{"num_key_value_heads": 5, "head_dim": 64, "norm_eps": 1e-06, "init_std_qkv": 0.0232, "lr_mult_down": 2.0, "lr_head": 0.0061, "final_lr_fraction": 0.0, "doc_mask": true}
MLP neurons of a small language model. Each row is named by its layer, matrix (up: input weights; down: output weights) and neuron, and shows model dimensions 64-319. Each number is 500 + 25 x the weight over its row's rms, rounded and kept within 0 to 999. Numbers have three digits each.
Before each neuron's rows, "fires before" lists the tokens most often just after its 100 highest values on Wikipedia text that the model never trained on; "fires after" lists the tokens most often just before its 100 highest values on Wikipedia text that the model never trained on.

fires before: "by ", "to ", "in ", "from ", "on ", "into "
fires after: "was ", "were ", "been ", "is ", "be ", "first "
L10.up1258:511525470569515529477487500520471510495525502496491527484515533469456441507464489502506468476495469508491497527524482521503476510530472530494526506501494503514461502484527505499483489479508498521494433524521490463520473479493443473525529510501460509526512525533497491494500519504501457481504498487513458542499520482536526466484529543470504464488491507512518514456464517491533470455519506497486537505459505486509493497503505503481526473502496471507459468553513561469487509536468521491519508515530483477516504537493531508441471544489470477547511516508457514466461526533492544498533472500502513485537486502483498530498527455499502508500508489482510513455507533507490530478519495448544516509526436509491515473505477497462474517502509523494536489535494458523474505489533548
L10.down1258:468518489541506484476484523525500529513492487485478503483475506470505469449522480470495502498498509514438523508557487462541490486487499510516492468500476461466480498490521448502467539510494495496501495481504496506532489518514534486491484453489528517530481503463443494497498468498502480481487499494519483525502532553501518517476469495577522493510470513540457549483466541497496512522504516517483539493480547519514473520483488499497506502499481523479499463497499523477518519492545538504542506512535510456451480551494515521486488543468488496499497515475505495514484508537565545471537458491497500527492462531493486476478471512482522493529519513524516517538514492527493508451518506489504552472501512467483498519510478494500483520530455524547494476488460432457543509460492523

fires before: "| ", "an "
fires after: ".", "A", "GT", "M"
L8.up723:497494516506474472535504506493490524530472517474528499456529477497515526514498514492446506506518465519493510511522513492497460551498528491504520504524488499457499494485527495476516518509462506500498511500491474492488495485531486504490518463549514439489512481465431530501480490499509521515489487524452485476455508478497534499510489484529516450528540536501508473505491469513549493522481514513547507464512518479524487533515508518516500525493550506477489508506524510481512494494505512485498507507540544518478537528512494547575498507512532492490449512475540555502426464500513503487514516492510473583533501526462554521524527502537542472500503511485496542505491465482476507488479478494515464493531474512462479458486518544548539481501497511506509471422531503514486503502492476
L8.down723:498485514502473497470521506506527532521465504482507514452543490486501504540471523492500470502528461514515500496503504480491459510480506465512528547494488519449489509493502511494508488490465475528508511528493517481513520469526506530509526500528501431476506497455453540512483521514486510541489499511452519503467524490491518493513440497535520481478523511483484466504431474482523485536476486492523507475512509502513482489495488540531485501492560456483481551501504521486505496486485480490520459502535561491482516520517506534517495492510536492502475513488544524510439478493509483501526517513512482586527503538505512512501501473524530524469502534493484536535469514497489511475520459516501495508543497528479492448513540522524541465476472535463516487444556495516468480515502497

fires before: "| ", "\n\n", " "
fires after: "| ", ") ", "–"
L14.up661:490464478483448512512508513483432455513460519484525538537552523499550532541520515449512536484543479516503488501482495449482497486515500508509429475534545493515484480513498514454489496470533481436482471538525507457468509479490525495497474541507492513510542475552487453490470508514493482493437522534468487476517488526511520510532503483471507499533514530519529492502483506459516462540483553458497557501471498510522487520487511531518497525522520511492489485496490515502485496493519485494512487506527512522514492490500512504464477484496460495529504495473534565509536511504503499518497541520505477496471564494490533514508462479472527492485520501498480506502526479529488497490520507526518526512507491493464485449528486488509507461487474492483469484476512518457469468462502534
L14.down661:494486502499516502544463490508511535481461489505476496477494509487499475469514482518507474493472514488538520497529478492510506468500523505523531541466510480494475539510531537546481507513434519529533502564503559538546488514518449485461459479450529486513486508538527516514531511539507518547564513517502523474519534469499507507504485523507510488465540456440470493485512487514521547534531477519470450505509497467487489528511501509504544497512471498485477472500495487518517527490465502499485474477460512527500460521533527509511525545489521461454511502489498467536482518519468489533523485487491474485500516491466450519495514538477502500505555490475518499542470536480520511492508502479489491498502532473530475480482493482481505496481505528539487491464505448461484481513484505

fires before: "| ", "|"
fires after: "| ", "Total ", "Republican ", "|", "|---|---|---|---|---|", "Democratic "
L8.up482:524495504516472514505548485539529475492518489517515454481481561503518501503509512502503544537487552512476523459542498490486488512442509514479488524505505489525492501489510514496476513510507507481471480461511519519507537488481511517479538505511519509507515474525460479484542514537477446493491473493509529537511513486497481477503472525470540465498506481507540497509507514469504452517531529468486518504483529486498492493463467523492492488476535509525501453527526524529562502498472532504495481516569480498503448531517488505488487490520490466522534509552511498486530508479553482489476512537516483514503485494489509473540469540496483461500491496473485495482491525483501501501502504510522530507473453528556458477505527490517491461511506463483431489451497499470460512430542509
L8.down482:498466512453487491514508469491561497535527472520490442458518489563523512495490510462542493523505486536484511471471518541482486473514553460517507484486464521511478504490533509485481494454506514494484522496507493488493534518481515496503523490525538460511542487535514506511479486485479512526497500508506490532522527489494468490512496513461543496495488493509504542509510551514480491548478467478486486525448504490440528487525532521479489462517488458459481484530508531518509517469484495543502496508536511489491440476444547505490439535490464462510497508508532487493494496480509461481497509472529491532551477475500481495473524553512527477526474496482499442527554471529510511492486472477510462513481518508495552515512539518520511449481519502486466508529508498479507536449527445

fires before: "to ", "by ", "in ", "as ", "for ", "on "
fires after: "be ", "was ", "were ", "are ", "is ", "been "
L8.up478:505480506513473528475493498493538512526520502506511541500488478542517445450499462535529477470529478523505537499521477549484490531537516558519530507445522514528500473506477530507513486502473481515507466503517518520524514495481467501506494508477498503484505549545505462541494470494497485514489491508523468529483468488505505483512524481510498497482458490536538479502520549477474502460545499471514508490459519493511486513480476487495432477497526506485445499466518528473485479496488524491478516473492527489500455504527514522494500520542492536522466490498498489473486513499515566533465508544485502511540476510485487510514489484461476480486536504464508500468502487445539461488534483489454479509477520482496472476519502504528508482486562499564491521547514474485530502469478540
L8.down478:513500515460519504473473490470514506459535491495478544547487498496517469508445500485503481511519539455513502499496483514466460457503510500532535480490522473452494503517476436465497509493523492467488514505502451487437489470490557512484522504500503468531511536479482498473506492554479485520505491518463469491497454485445508487496522468455462533520503514504482502512515486511525511533518542510469494499482470484525476514504504466545523479521507500501472513435508485509497481498517458493487488509472493503544526530486455500528476451449511522534522475481486494497546539543463480490539521532505490488473493525470513491539528490480524502524481479507520532501511496495514501470471524526506498493519513492523533511537510503495477473500480457455535492488547520467502533494490496

fires before: "201", "202", "200", "and ", "199", "198"
fires after: "in ", "In ", "on ", "On "
L7.up852:482475465500516535492480531443457497500471508571490514455514501522503527462474506503498486493566468523480495508494477519537501529479460507509508495532552497502503526499517549498498474504529524510508525497517573480475503480542474505441535453511482514499483458464522506472507485501514513491496450528474496501490457494509521491516500496499477523484507484498496453518525464518511474436542500496541487515513485522502538482530526510524479500503531547527498520486523492536504482552507464516480515460510526480477517476510508507503509525472522517487478501472533490509500513557447473488477492483527504485518483551512529483523485518482482509495510484483485558499501486493485514427537501503450460447463506500500515464497509482507466494490516487512529492487534531514500491509488513
L7.down852:548476516508526519527465510509559466484537520506473491505529515523498518531530467498515539504442487506483514500510519525502514523486497531471516509472470478511558515520469485492466504497533457464519474494509469520440486487447501530522466491499496491513511538497477504531505510485525503472514477500463519499476560476493482519518513493502483509527519521465517521522483505524502515460529499473490480512485535478511468465522472523552488502491470478505485498490506488498522507467517487486480489466501516510508484478498477534530473524519490481517491497462479537538527517431514486463517488526448502478471545493482488516511536527493533485529517520554518443481483478486499499539475505489521521520512499519519446503501492531483497501561514497522427554484490492495467534500494479

fires before: "| "
fires after: "| ", "|"
L16.up786:488467510520505525505525462478508523488507471493430501521498499556531450562505534537488511524524508534480484515503517520548468495493515514481506470467495482466505519490519508531500491491466464512498490500509483490458460456484487497484528478498536515478519514496538503497521544536474505485521485507469498498526502528485480513492476496488538489455461503518511512524542505515525491468520484493478491545473480542485486416514508529505514505502497495480544486515516518504488453504459490513479502512518504532495555550512492504551484484488461538478506460563486521514499547504481466520503562502517488498504534453505506486500451499527496491461452515533523485486482527484550465506499501520507531511484496481469506455483515487510487504455567499479480491499482486506522464505475456
L16.down786:525528508501546503464500484483498478495514512458485531458514472510474480466511518543484468490489466542528522508549498480483478525479527525491517491501499456505505491477507540533474527472511518515514484486445524514519536502514464522503488469544482479528519503523433502483507534483524503484451500499495466497501558478501484483515526484494475506501516490509487519538538539496484536541506503508514551515514539527526528461459490487492492474461495482486512540456483512464526512462528458517488493454474499521487492509459482544466484505494492521513505487559524517513541459508484461524505497541519457493523504487499497493505433480465457476494481525483456507467501530540527546455524467503538514501482494522542521477481507512501520499501491508472485430529509486539490469455539469

fires before: "| ", "–", "', ", "'", ") "
fires after: "| ", "W ", "L ", "aged ", ", ", "u "
L16.up877:491533526484496501481500506493534484520520500505501490511531490508469513455529493493471500470445482468469468468454481510505515514546523497523513500534550517539502513491464491477513558490462503498508488520497507521545495452472460437504486509484485493541481472527525512521485498499492458505519556470494473472500477474455505468491500475506488457516514477501526469513487521520494457454539521528535497510495503494494512508481476544510510539498523473519521444517541465539458474491500487478446540455488486523502477493483512518517511490464504524474445504498461498488505504487437494521500500529476467520517546487504521538492503490512506518478480538483507468515461497475537500454509482505506497529511445494523525500507509514535504527490449507489521527493480465504477529497512485
L16.down877:469492528468498525499498505474497437470507500472533467490488485555515536477513512579494493545532517477499509429466489536511477486520518520504512508531457508514495532510473503497488503509497526456482505472506509526507547468501535482528514499508506487490536476480521498458491500486515490494487461507515510521485546519517521502511479502474526533508511510450493502465493485527507461542478478460523472529472503528455528492473488531487522528464480503496501496501538539498536458483488528503474562525524485500517450525487502470494560525520461467496519499480524475491509480496506500483510480538515511524524482474492463514495495505493518505549465523502489504517517499518523459477509489510470544505484502488465413514512464514537531503503502472513515514531477473494476515503504487